{
  "n_layer": 12,
  "init_std_qkv": 0.0341,
  "lr": 0.0105,
  "beta1": 0.9,
  "steps": 7496,
  "dataset": "wikipedia_en"
}
MLP neurons of a small language model. Each row is named by its layer, matrix (up: input weights) and neuron, and shows model dimensions 0-191. Each number is 500 + 40 x the weight over its row's rms, rounded and kept within 0 to 999. Numbers have three digits each.
A block is one neuron, or neurons of one layer that tend to fire together. After each block is what it responds to, as a language model described it from the Wikipedia text at the highest values.

L2.up168:494577447579424481463466501517531537522481521628549516485486502466485450538452515500487501507521543514465514467564497496509547483602514500552514432463383527429423505609530529498567523442515454478500528541496478470535481491451554417509519552535560452546439485516488465498476573461497450497477479526551558429459531457461494478512468475454588511424522481474484497475493497518434577527529492519558462575497467486507535530478514484512467533511446519512493513547438528516528504539477468414556477542488494497454543517430494480552469524542487535464532460502490465522444462486475519503
L2.up443:602487508505539504465491470507502478513515501498514450526470505495457492435495476465536417565447479488480540566568516500509374485497605542524467538474474589584527505493506491519503451502481471514547433459476454509480489566505474460535505527465457511409546504543476474472462426557568556494484513510464481486491457544594542466482522502492498508424561453423511493470514491450455606507476459445520509541519555448496519425502488548564480492448541451526537536480494487574526515462468561468510465517467549546548508489467470456459560492502487529532514473410436530517508472466493502464
L2.up580:461454494531527430511457508470561426432581483561407512458517494480479527506530519507548541430522452425458537510529512508532482449487496443423492510527468450463463550535549495469516499513509513546568492474485516499479481487425501538486573524536438484534539513514442581521462467421521493517496562474486510501453461486458533519491476508481518566476516518493519510528454407537471507483555529436466551491499435466534634443506461511479374474551447455420544558477491464573479493534426567504485494492459506438492523517498521451541586491502529553514502516468504506477492516491487527494
L2.up741:558534510575534492513478448448501445532562495510449507457524516546464453447482508518509570518514496527500493531520544518514448539572521441489426438512455558475504436537581499533590470527541541491562516467470525533508498512412542497433533537487481475433469475546533486483555460436569480513539475437385504457475534475490492537497511502453504481459479417457458543457525458517500591478476499450470466442430491472474560523500457495500463545527474478534479529473488460571505564509430584468520540543530451567522527455522517481536491507517521503489588581466449463515489497460508511443
Description: Word-initial pieces, chiefly "comp" beginning words like complicated, compensation, composite, plus action or relation nouns and verbs such as help, lead, opposition.

L7.up767:494476529425492456532501530466535486548480470561570437492477504495488494430518497466551529472564564544488517478453449472524427424481511501526499458452491540523475466509503513534501478476528550531525503430458458562558525552494472494472453512431556549450518556483515454439470515475475482536531442489458559499463492472619493468516502497547582467459503476474528459512504434479568575495536544454529524453435484472518484489484496499412507508504460560469504493499505479571573493590533469561511535578480501524526497447445579584512579549510554473506558461451518493495441549516563473500
Description: Verb tokens or their final word pieces in running prose, mostly after "to", modals, or a subject pronoun, such as as-k, app-ly, prevent, states.

L2.up320:485524506503582529519533515546527527574507525458553529521465485469427540481427519567450459535488538537476506472439527452588496483496478464543433521446575440490485478441524502555472454546533498469513506449531472516577474375505524514490531471442564498502437513432523420435550518494452495422491509537458443530535509443505472527529482534464493476531500460553481476469476528529448570396482543527525454480422559539560513493451501567526484548513577500491506499459510521514517537528536520497501486504554476531499613544517489518564458445480453514481489459450486469510497480550450491475
L2.up321:538521548489475529439521512517484521478485497490470526550533439549478557505458456432540544538533490457468488500543471452600443514432493544537505470481507482507516440505501450469513545458466557491513454533468463551489540490510508427541565599477473509444465422546446483474505522476416532430539536496542462554475524571415548471512459532488538457504544485476547439463483476474508411422568451506498539552516493530469531462531520507482500503485497520594513504421558562555509530473516538498516512502500380481387448485534513484524500495456481537501546494467482508484530488495538453425
L2.up413:523498611461530453506464502559534543502568446537554493499512456489515509462484452496563470530521470444464503501464538456466468492392458455465530595522497480546491501449503511493441485429475501447519541483504435482454535439536487556515415493481558482544506535507435523490423490531390465477532544454474536491568480492486491509526471485484513492538513489496489431504479440512520485475584490432503478478454515496534512462463477501498411529554534591508490492457485476533519493535556539543533537556589487481457581494424493456597480461517517480507442486466563465494498556474504442538
L2.up554:509447551472530539550543538524411514508523481525476500557481484492519578494486490510482469548450482400487502518462572539472528531466517513458486518531479487465481536458514502496506473514440530401514459493511469534509480446541469451453520454413492507472471420480483463555506456539501561516518505482490478505510477472466471537550479508406575446552513521467531508539468477520494553461551534484516445449518584541512537437438466514458489573506525580479566524432475516479502496470483532502516478534572446447524536552507512540557494479522493405406457497513586443564437542539478410528
Description: Verbs of travel, movement, leaving and joining, often their suffixes -s, -ing, -ed: travel|ling, leave, join|ing, turn|s, cross|ing, move|s.

L8.up35:489491489552506486461479452418562464537483517504451477519526458546528454476479443447548408568551525541533494466533442489458521509507519535486555520487462456509519458417451491444539466477467526504551444509493398509464370448525490488465498495541477426501520464537500478539481501509548513541538459444480483556451531471453540485517537412492496522531541471500536465550489472607469486517514509482571390475486508533451516429506558504501529509456537463522515477518560492558542554516522507525495522403533547492544558493556519589455515508546498531485493509456461530514511550537525573468
L8.up57:506494495480440517468616406486445518565497490510458533539490536436498465513508558464477445530575482440495508468494440568554510494481534479508464559459459487463454514584481486488544522473527538508488475488565417510482406517451535542506508452509503503568483466517438519373505479471502550432497456498483441503532512521575563497458477442480540548483459486515490468492509461576493554415574435465441498540433531507578542475495475532438537518524522501500523506581450481470554504486537526505553537503514539508542465516479520450506531515539522404480498497490497517517516523513544541567
L8.up140:478475503540444421495536493395493501531448459510464494490526474499463434542471484476516499538548506572496472519543522526473543541560484504447503568429445500546465459475452499445537521416463479495509506499499423516459481452544515507497535491448523495511561526561489468559521506478505444552535478518470471546424496513395539446578570517496626544554524514407471473454466492492568539465519568511482453545490492491469488579474481581524502463474520477519510459464421529548520424476510502513516541405464510548488502497505491476556542553484474478529477467517580491516543481515551493532
L8.up487:539436467432517500513444449410617442529472453498489486454449493561479507523399441423562480515527602484496506428506492519458465529528529507440482513476491460496478534545501530473506453530506540532493580529527495499488487529480469558451469526418520493476559553476534498516585456487512473445499507571481511504427512527474505482569459524500505520586548555475519481443473490517457588516544504494491446531551526572495457504459510491490470490488510532448475426437528544514523509552560483523430512521528482585506518465496535525538432470514528556477521424483579504475526511525522486551
Description: Past participles and predicate words right after is/was/were/been or a noun, usually followed by by/in/to, e.g. written by, held during, known as.

L7.up538:528488522583444473546479486492569472544560504421534485472467474501522507445512511466511482505543503507474517480578591458496516537513484457547456527488503474503470462521488571495565442423522436500500463523416453549534500495470537518454501533519470494442504482512527554460496528490593520504447500467419544476466521472498553467490565423528577436576523470566534487564494466492490524502570463372501493456493509462565510494467461504427468476491491532479581485492537454496521502585547497477564486499536486475455550533459526492571517452560571474507535507503473432477473498418531503526
Description: Verb stems opening a clause after a comma or preposition (beat-ing, defeat-ing, regard-ing, saying, born), plus the "0" in years like 2019.

L8.up34:613508513542471528483539458501514520629487476454505432498517430503458477521494487509467510493529527522436496410526452503526531547464507510505484500524502439537511537472492447460549495533507505473503419423512558501480505479519498487523437492507545523513501473453500500404516550506555497489489502499471471466531515526574509571458429494473577527491438586521478469512428401522498491543494512495484517498486534376530451555523457514553443490456547530535525495447533541469544567478499545436478481438413478511511474494439629484473479558486539522451524496547519482511471492523511555503
L8.up189:499519482495456428487470575379595511486532469495485538537467499636459511501479500507471498547492433511446421464540443520491586492545501583447532463537505529540443546528476533506487510487474511503503559483530524520499514504487436502513504529540563516512474511444525424461490479459443498447520461575529549452506462523498506524515490481589500522461528532514466540414489512567453507499557499470470468522501562535502445537536589498501544520487496516458470501570473463473513557426474513542462454551473499495472469410463525503553468480500434441461492484469459544429495534415491505518
L8.up206:462544429503497525523458492561437458483548510552485494558430518484535492456511536529466532544512499533411414545554520541488477484534453578517442474496515506482548513507528484457477531531448493558486488554498489461533426522461509505551529493546413411560483534546553504434513474464556562534434524525436466545535495526456490467461418496471514517473481465584575521530497538477530558452457481494445543469535498475542575507516519500497583483471496522481565475498453513501450539500476562550515430538448492440426483406483461536468477499467469470509551519558454471477490512537551503436
L8.up263:494526488454505524552366568451550499620513478550484557527502468494522543479566482520459522497507484457480430518499496545514559529530493610487542502511392512424463548520507503476521563544495456472496523463499504452498440535506474412593447458508469498513492544473515474500513500489476531546517453541431464533463466512475534536506520512437470478499465562432499526503468478521560468515387437472509555540533560460526536494508531479493474522505595507459466456504488477418497533464489486474473517498487505527513527523506522548563552449551472539507497529489497425408496432459489497501
Description: Nouns or noun stems right after "the" or "a" that open a phrase likely to continue with "of" or a suffix, e.g. ownership, music, history, provision.

L8.up65:469450467462541524551538501507418518531455431533490543444468476451489547500462514509454421442474504464567484507532582481470507464491573505550496495452498454491492528497502480504489490525487529455473514550530416443485598500593568488622513502457467447488468429463540518523560472470480481455497526464583512461479468478410500521510550490496511528553443574541559560490528474430500529456495458480576488503446525443511527459522459518444528518488596489482506496521525547509455472546527552512515532449485496507445525472519547519513534502523507499549431459527459479424537533482583535478
L8.up69:520521486434469445565473426501502520518490394502511489524455445535493507508469493494488475496436468540524499524475521480566497443522531565452476543473538516533476497483515452532484535503461433503487478497431458618499511525569534449438493459528486515505566578520536468426555418515500513472547519544513477554453479480492502504567454484497482476577492535490442490490485548457528534536551549493540518462429532498544462489524493419476382470514497568477465473526532576494496540559553512508505527555564487512491484425508514522508407540505510455520583398500450459507501464475526443474
L8.up582:481431468458502489603482494484485502473473467492510452482494448524422578475501475512470507516436461450579506470485546501486517471470613499564447509474598517457478502425521471545544500487535497517472426553511502495466596501505521450469494490507529539518448525461546520539521489471504490502492508498575495528449529491474484462506454527512550500630390491489518469411509457505486507447512563484546493512470498448508532501519469501501591498534511538497499533509538561494512516503438534516505573407396467532440553533507546535558545529552497498548482549495504473453427451468541493482
L8.up634:553363450467458492518493415442527489485448533492518514489490506533381528530530474478444484539445511550564541482464488442494526438471533540471473527462579492450485401517476429570489484472495516521488496539522426498489539522485532516554465460465509516501503471496493481537635515544474538526463538486533500491458549545448523490478519481564547479511433477576546473527509529423445498503480510489475519524426520454578547497487496500435488506497531612507501458520557530524518481557483434490492567458487496521494514542540510513493518510546559494516510510538528478479493470427529412457
Description: Prepositions and words right before a date in biographies and histories, such as on, in, born, as of, plus day-number digits.

L8.up172:498519500522439440423459494491524522610535408566528497532518451454521523436539480482474552504563493450498505471531512477583498450435524507473472430455509533520501465535515518530537494494545438485489517420494547549526514582500492441510471477466503455458498530532464493427407454483463521474533443534463559435434553481522477527520525482527577483511536486461491556515513459449525511481458469536495560433442549531518505473497522521524538511527441574442512556504521483533522534485491622533436528541448489447523492472483614530459483539507520493429509525503491517496451493562493502560
L8.up347:542516517551516483520438466466517475546519504531553450516546500532555529441468534391551583468547478467497448444488498500426428494486528515556556498479459474577464518450521545543528573491516477497484548477501485521437532565487547531456440540437518456517469550514458502456463372494468461478476500581475518528522481498543483510541432412558564445506499550545558517473427552495461489517473489545515537497488449490466441563486539451445481545456514523496476443532490491495477509551559528525483518463512515458572474441505559503582493469511547493522470495490461436455445556507519496485
L8.up613:544515506486554475489507531511532490565492459556507447540480519530555527522514435541523500502514494501518466463497530441506525455474515514550488593549473505541537508522422548575537505513438559443552500525497488511495488567521531539486445546504555541485466453486425479447484526474510444500497492473406618486478467526570487461510542525438523490491477539481509473529523415553495487496555560514495554469434521448517429447445563490484425503475462563518441480475503483533488525547538460552478545540548471514474462532495506495526473492429527498478473392405451555434447559547524545443
L8.up681:489539482528527520428475461535494514481472483537538476548408461512580478422548474437467482536513494421482462518510493455524507577472541449446506527538543556490492398579511558523562458491547451477464551477461490516526552548504500476470480552409560552510536535490465413489406529541560517465444462481443559468486555544531533479580512491487581466499522510465480442529525530508467489545472520508567562449484513464539463448519457498496479543498486481429451456531531457559452434540543527469449520535485429546543516500453505474488456501468514509497541563470485481473486515499538536531
Description: Main-verb tokens or their word pieces right after a subject, often speech or thought verbs: as-k-s, say, stated, thought, named.

L2.up179:471470457606547502492541454484523516503618505538495513459478496462462415430476497467436442477510509502531489478492536506467516498530515403515515544499553516474471589486541443536406492530558487476550495548525462530468473471504505524520500507488480518494467494504478535553502521425458575546508549479466504516447503587537492446436482486518526607538464483492503436506517555565520549531541490483505501543544572499458551511492501493512480472523483468435556457437534513547475477548419463488508529571447555552422578472512557453496534433558545504509438461532510525489497455491507487443
L2.up397:490506504473504510496446552535565443442544609553457496533526474535417483477465489553420460566524508479442485522473509493573475454509449449536509532529440471438499464536482495526416516417504517464493529496526458510582564491443508519514523524501528507464483574563527486538478491444482494503525526568569523494522541485475450462413458527511520504514484469478559519470536492569580491495495485474488449580515476444487503548510539464484575533466451538534406479483514487581518522490485443455462490543478496420447526525468509507461487372515480482467520467493438481483462486557499564507
L2.up539:442485495510461533483460537467506488520508475528516507560569501429476518489433561487494415476508523493439454485469519481496506540501484478545455554551478482462439554456533485470484489442498536497532497505539411502524445537538496470509482470461507426507516536474530550494529558445448489548455583574505444485488489500519469564594565539525487557518432491439522507495592509512524585481462459468565494437521486479486389516560538510446553471503476448508543545453502478549519535560532529500497419471539371528455534498479461481487504452579482521497496439523521503453500511515422514474
L2.up744:461552557474494474520506517490511485546566471549500511550484493454506450468462484480542469528515576493465420505490526478519506491493472515509541547572502497450473474434556553470493545476460515455470497551495489509578514515488504455507438464466513490503517572461504476531471574419550436516587462521543398480486491478539543562445488517602484426449522539474493536485549578494531484511504522473499417502441497465513460418548494437464482385550538516448495458490532446473544542489551525528461465557547444472499466496449524518487564506544484527584463485493515481448559461547495435532
Description: Opening pieces of longer words, mostly "ex" (ex-act, ex-ert, ex-tant) and "per" (per-pendicular), plus predictable pairs like U.S., "such" before "as", and Billboard.

L2.up408:539483416489491545497465449512477507546504459473449488514516535554536499487578534561443565513549442561540519543469518465492478511502454573496429513427503464461522432489528475486514481511544548495535494415557489508509491522529476586526579510446474441451517474440522394558463514447486438485453495528550470467488561545515453561454529498584534448531516446482536477469516455549527468548532451527527454523482479450497452464526549495449531501546527486489540529516423431508490476491501546545474544487538476435496508525548444531516471581529469586464476454535503478462542485575457488450
L2.up507:548494477451525513560513521462524477472536514505494385541468533429495532447489470591540527533467476567513503426562504457506455539540464504509464549448527488532520485482481518537515425521535546513535465476503566460533507497532492575548505435391535480509492490465471466574478540455433534452504462571487542453509554493499472525486431529490472478467521471461498542434549451524554503467483467464512500505504545431536402542501509490468485479533561458536508529504485432597458491532432566519561476501517473503558471492476489523462557588479401556541462491547494465508528536510555482513
L2.up582:483481443503516439443520566427483501586508504541506454531498565483575536392514507456500562524529528608546475438535500451476521472515459442563546563521551513457516479564553508446515498526519489461570487513499537507531513539463413530532489442525552434392593520563470458486531466427466528495481491500527458482533440489528474510434505501462546494570525518506498528500509450487490520507494502518525459525451527478465442517460452504438503497583515480462557514540522459566519456532530479592491489513499492495518482493477473563469533523477521567449482473499468482472427537528569538456
L2.up715:493513407478520534494570553421436475550587538468461442542561584519501474464515483506512497487550521565521551496480446473464431428544466494520455475413473495519489502581516522536483488447527576506485582502486554443436503538517478473439523488461527522488587539561518490495535508500535478436504473457444464441501434490507476426483517487484473541540458497553502530498564492603451508498517520492503497458501549443502501557482533499425454464459502480461505464506581538535433530493482535531447555516515544456422544435486527510467441542527529487539502501564509486517514489480572489534
Description: Degree, minute and second marks inside geographic coordinates (50°32′07″N), plus line-initial "==" section headers and nouns like part, age, number before "of".

L7.up430:465495559470468496437517466449542469539508428539434555464535525524556489534526488497465532514546484563544457569488502483513409488519568489412548514474446465519502464448461524498508487566496506535610555530449516507495498477559456466438453544475550530455527518486484452437494555483540552480521505569564491540495477544525559478439507519470527462598529467492495478473524497505501531559550450533465506458528531487523452528584498529514427465495527407417446543531526506477477433457452602512493522520519433531493532432481523536508506549560476536464452425532485503464490515520484494500
Description: Inner digits of four-digit years (the 0 in 2005, the 2 in 2023) and degree signs in coordinates or angles, usually in tables and infoboxes.

L7.up260:458490546540500528505493479565564484563473502504505595527506461531448481462422459540533481439430455475478518387478592486438559476432467546511429571483524568531473471507530493484481470474431492497488532496481498567491479563513528541534468446481470548489497502582450461485549471459549525508469495465482524553490457438482391489472457462487515517556475507528505557490486516596430521469551449519418483557523504539499480482521535491477496462541449543489509478425588515597477544530502469534482472530552501475456493473516531468563501516521494515514517552531509504526420531551514494544
Description: The letter s or S as its own token, usually a word's first letter split from the rest (S-orry, s-lick, s-hall), sometimes a plural -s ending.

L2.up206:534511461526497483487541513563471529477570425446488479549506504475439467494471431499510546506482500512509527456482587567507553574587536484482483470546493559492484438511539470591495536468545491518504554470477408527503442503511514471383502475535490539495472473505467506517511493602474493553521445559487418467489545529517481497517481457452529500497427520496493506482560525483466463546485461491423374549476489472493495455568504499545490531492521497483465474544564533495550601481553544437491485569465489456515516427468447512515460536544481525542531518449562475511556457540469458467
L2.up318:510510521516502493485525479491532564431486484478513396496519605524471424544472470454515469532496423555485521539444530533478486553466515413431435514518468573565534507515468410511514508520520502461493475443487407546473536505467480490446523613488468474471512493477538540510493480580546554499562466475514519488469563545494480527503503447549506447542495565487466426464537488481507526556520477534461419488531493548522530473482546467534392573455507503570525497417527505526550492484453494486535538500511506504566523480487491490465443579455457516446469487417515521516500470524485452535
L2.up603:460579445549437510517476508555525511474479495515581426501499532456465413509545488448443480594533484525481505428512540524509473538486535501550508543541554518487527509458508510565589538569562503431407501480469429486532615578427477436465464533498487524464482459430474558438495484510589536522499492554499469496511542554500482520536436473492506534516519552491513470545538525467464529513505534476530488495461530538465571494458530514523478608533507529473534496511473535536520535495454517537519500542463468517504476521612473551453467494505409516527542528486514538479464475491474452481
L2.up728:537495488599530555488496504523500499495522481460509503550548530528478510523465533500533512512514446555474578531533511490503439497503516493488493437483493491591475487470471419510493443451521545491433447541523531490560537529492467435467508612463489544462573570470522430497476468492569462465542451465545497478426601595530528557475541507543442497504461504512515466376576564484532437550538538482546501544522517476473522495542521474459467488486499485484474537497472521469439407506555578482425518529454496488499475451476506486467505454504445552495520498526511467438522493556420473517
Description: Single digits in the middle of multi-digit numbers in sports tables, coordinates and codes (57°4, 2'3'′, 7382'4'), plus word-initial re- pieces (rebel, revenge).

L2.up363:549528508539461467559530559503505494439507590516547469498570539446498485587473459465399491485478532541490461390607505540488510539508518515514550519501506463499550502614446491528523503482508528474462471486456469470494525531504511436496517514473488524486528497506500447513518425494463502480499530549462501527518468500418456508560485551559485514524538490582505486469499490557362474488519535532583534470480524472488560571569489464497487409495536516518480589469474489565463569499481488500501500462528466468398488458490550485516446582471508521482480548556452484481485521514507461498
L2.up619:534433492515528542514472457594479569442446557528526498543471499471476529528442475487490486536543459436566430508538448441524523518475529454517471487550569494540474542489560472536446481496475479452576483492482505520521459475493485425506523559517497460492506509498440431462514434445458550456524495525411478509463493601442516495593511502435511493530513458461517500500544524437436451518581483445502530446436552502472547525495560522420512586482580508462507502493463501533509554417469531450460500534498559455476537473534536468474484473464472502524581529529537465512452473466481460511
L2.up647:480500602507497482531529515503472539498473555516550518591462472468498536533464443511454479463518437459464543548519539444496538456470536466518482557496489530496478512483499462485445564464508533433539504468484534522529478498518505468429505540493537442483535468531469502505466470505412600572444494554452452472535474538451498500573542482471558550539518525521492404475534432446453449504539574531508461446538477540515540521536486427490516511535482566487554451477515559571525496549473577482510534474538490469489531498561534490542435489524508491399412513462563492480414491510464441461
L2.up726:532473497556525489491521534510455537418520574481496463483455510505459539539493515484459508470464556472519498462562501548416575517501424463503484488470485467461588529505583462511522549501483527536569474550515530474489453529465504486448539486487487425535551519486479543418508462496477499482473499531527504484522479495447520470509540516474497545467478505553544521477530499483449549589515460522497450414499478444513526510513486470486473470588413560498445541521468555598518581518416527477504479455491493418443555546532492481509406461546510532524567577508476453547414492498432465452
Description: The preposition "on", mostly sentence- or paragraph-initial "On" before a date or place ("On 17 February", "On the terrace"), also "along", "between" and name starts like "Mo".

L8.up366:480505562504544497484494463425524503487472508522517593506461557437490570485442491513506435486477551511461447443575513532482515556579451488521516508486436459590551472507535523475544449519463532513553443530495476471541560537579503523535471563508432437520543449492495438468551474497511543515439425476423489596456425443523565528452520503509560521468534458443495521550537465400495471446447521521492542493482484479524471481471486581547489489488523530421552457473501485521483573455559494523507508513500512536422447536506468454517513539492519448468503455515511470507480462489492431524
L8.up430:543512471540492504484454493487465497491468459477532490532486450505557547484554490475473461500489527528438475521446464409556450546468516559494557531509462439546454476459514560507516530462400467553533472487555492426439600398532485418538510512475492578495580448484536498479524521539431497570444476448465504538535557516525569484447491503518451467540384480525451530503525566521510487483440433435508545506505538444524487498569522575465495443563484517466561534516439459468541461536506495470525489546504497538524511488461565481513490502525477492517486502527484416489529546475514467536
L8.up488:513442508520492519476489484495499437528485469552478515461514520435564470479542514459517514498466499525476476504572498551573490518480536527521543520411484500479448532442574545418471472459473548579506463565557458480490478473569571454492512550514525523537469466536441488462494504448451446498471435467537542494497517527557552513480439532486403450494544524509533529517646520469482502478509463513473530668515553502509442449501509559487511513564468494483478526465515477510511456498506438459452464491504457506510496442451457533520558506481502558470538559456513501544482461481545423531
L8.up760:542563472478513507461497479501504499572582533479492499481496432419524488443556514470402501447442519563548475503472559559492485523501523501428490487495412466511474507425524406547474516602514522526564479515472520500518476532534516485549461566492472521490476441581427505451492546485488487560531562462463512483474513487519515515488480556549479526483597519506512497490490558510553528481518511509520480527556606464547489487462487484483538482517461496438414557557497532587540473458469438491544474493522484529435506459519511441440545459492523454432453487533445467522468465452427508512
Description: Opening fragments of words split into pieces, mostly comp (competitive, composite, compensation), also dis, qu, mid-word pieces, heading spaces and table pipes.

L2.up284:519479552492533478457471564458494498461439567540544463487548536454457534436472493502480566505463536578466497519511518486491523417475486537483440509513403532514520613474495423502527557584513443489544454449526557532452404509446451508513518578438517497473517474530512467499471510521419491428502571395473486538481493535457551482498528555564551496485480465523498539489527487538485496577460548476550464428507502479592491495497534525522434516446496515492536558482527440459516517488469574529478499475497393448429499503517570516516463510536513472465527491501495493503498455489523500515
L2.up508:506541480513472494489475527490535527479504534430474505526471428539528496450553472447535563489532514437527554517507540495509462496462574500509511580410469512525512570475529527513520537539579487528507524556552437529357525492432477444467475474561532526485521517504419513463458403539469499484518551441592446522510531481461531546513534508512510422432563536480422515533418514521515478476512504524579489483483541464497516463484515478522489506535487539459537475525473465541528525509494592479456517509476513544489547525532471563428552504481557477459508478495484462464561399448437500501
L2.up511:588471546507549527545492540510528477509512580493574457456484399553484434504498472567439471450441451544495545565497503479553481469417533499554488528469431538499535533445507375449543521517495500481534492522504527493443491502518489481510524570463492487489562518522494547440495458527497479510480488513474492519492569515559503478454485513594460550518500500497502489526556574512471590540496501493487457445513530504491561534555517527502510515533538521532472445467533477527524421523468565497487457540496456471475497484563493403461517491449489453402428461499520503447493415496537471587
L2.up646:562494563440517507505461557500501466440449461500465511560545451524442534449510500493525536470475514557442440530528544453557510490448462465502474557555509470478541509485491469505518552499481458413542370494536501537521522489486456447543412603465572499501591514490439419513498482497467600492502482498462424506551481551457509512549492515551447493536443450495497480509517514549553534439522480499557530459503468480523512501551510478571522553500545514517515501503474448454486547474549508525439478508456447426510493560561460502484500445571558452470481482463455529496494511528478536569
Description: "Website" labels in infobox-style lists and "www" in URLs; more weakly, scale adjectives and numbers such as long, high, six.

L7.up712:465498517570492558488382550516517521480494507494549473540474493456448581512485515491549489452506513500584439533485478523461513542464538541483473543494476494512513559515553427530498464521546557494508503470522492510482554446533516538471514461466548422514484510471462526506429520504454445528441505531448488486481469558446468510470514480509496485490501472434550435518566534494595561546497474439509483500449510539435520471563458439511533572546538561497498470509449513453489439453517530445556515497607409423444507576552502504423468502523539469453512448508452524499452432502560471487
Description: The preposition "on" right after a verb or noun, giving a date, place or surface, as in opened on, taken public on, form on; also scattered table and coordinate tokens.

L8.up146:416523498509475479463493543565478537469407518537502518478526494560509482535507466551442504503467458486449507431518480566536507457447506487558468507529507518536533507532464461518517540543485470561554475452576483479516504514505563526530501473456432472501594416482551582475441469429489424580473500559484506466532464516501473480501418500534500516487506449469519568492534575526547514513516432512521516473528508479357566484443520411525506520489453528438444516505557515527551501541560502443452508558533478518501546492503533420528491530526431456450519494510499551531522538495550502547
L8.up305:559457452463526448490520498523514536455510418461471571513472549430515485518477543442467551513527445513451467511502499579543509555487431522555560510572456532516476539448520496570477460577490441531492514533540512439467509481446519518611567464409455455505514512554539532486534442433489535544513491496464510480527525483463463474519549445548465508578513538492484522496474550554514498478451568527463498476518549536465541520477542508528545420492530503521485496459501481455422493471475627560513493473475449537456549446485551526568493503532489539454478454499488519477535399477500496490
L8.up389:531496562513504541472431477512466493530473578479508439460566484470482446499490510516410477459456492511524540424504511544525466482462462472485535525539512523488554541448489547449516608487472516513529439533537481544606501478521556561482513478458483510541576459553525497446490510464466496495475518547502522501523498475490482467419439499471558527533543514481515417565539521515508544509515481481485404560498505436420511501506410487441509485562516547542500463537472456495585582518487484499475470472580485515478471555505518415462420478458454526451486564522539451521450432468550519512
L8.up689:487498515505532489492560535523440497487514499586490460456502444452514501498474544564481412521497498520474516445562510496512547545406454523549568477490581436549508540519517523558508446520408503401484465475486488472432531522548472459572478411479510507518516498560518478450430545473494479562406532445499409540527542567493466483482492481478458521459487456564469558530523553552480496462422445451467531482453506520424496469497500490479528499462472501470491521544529525466553573540488511519565476555581510491495545579470456499466519513500515493476442532524480534489476504529524550426
Description: Space token opening the word right after a determiner or possessive (a, the, his, its), before adjectives/nouns like large glacial, the doorway, his genius.

L7.up611:541533537549494480463444437508509444503477470558458492517514488459538479476560497443572492439498460450485419446506517456434487526512582411513547522541475538536524491617574457504473433573554522464498477479520474564505554478482510500516517523537494509467518466404531496442456489526492533555468446499506461466517531550585550526564478484535486487488514502509526468546474430474484554568479487540467446481527455548525496491436473425535499524476457529510436480422503512488513494464530441492476519492502442489522505554450538475597487574556481557520570461483487579473458491540551488493
Description: Mostly single digits inside numbers, especially the minute digit right after ° in coordinates (39°3, 48°3); also word-start "app" (apply, appreciated) and mid-word pieces (grad-u-ation, insuff-ic-ient).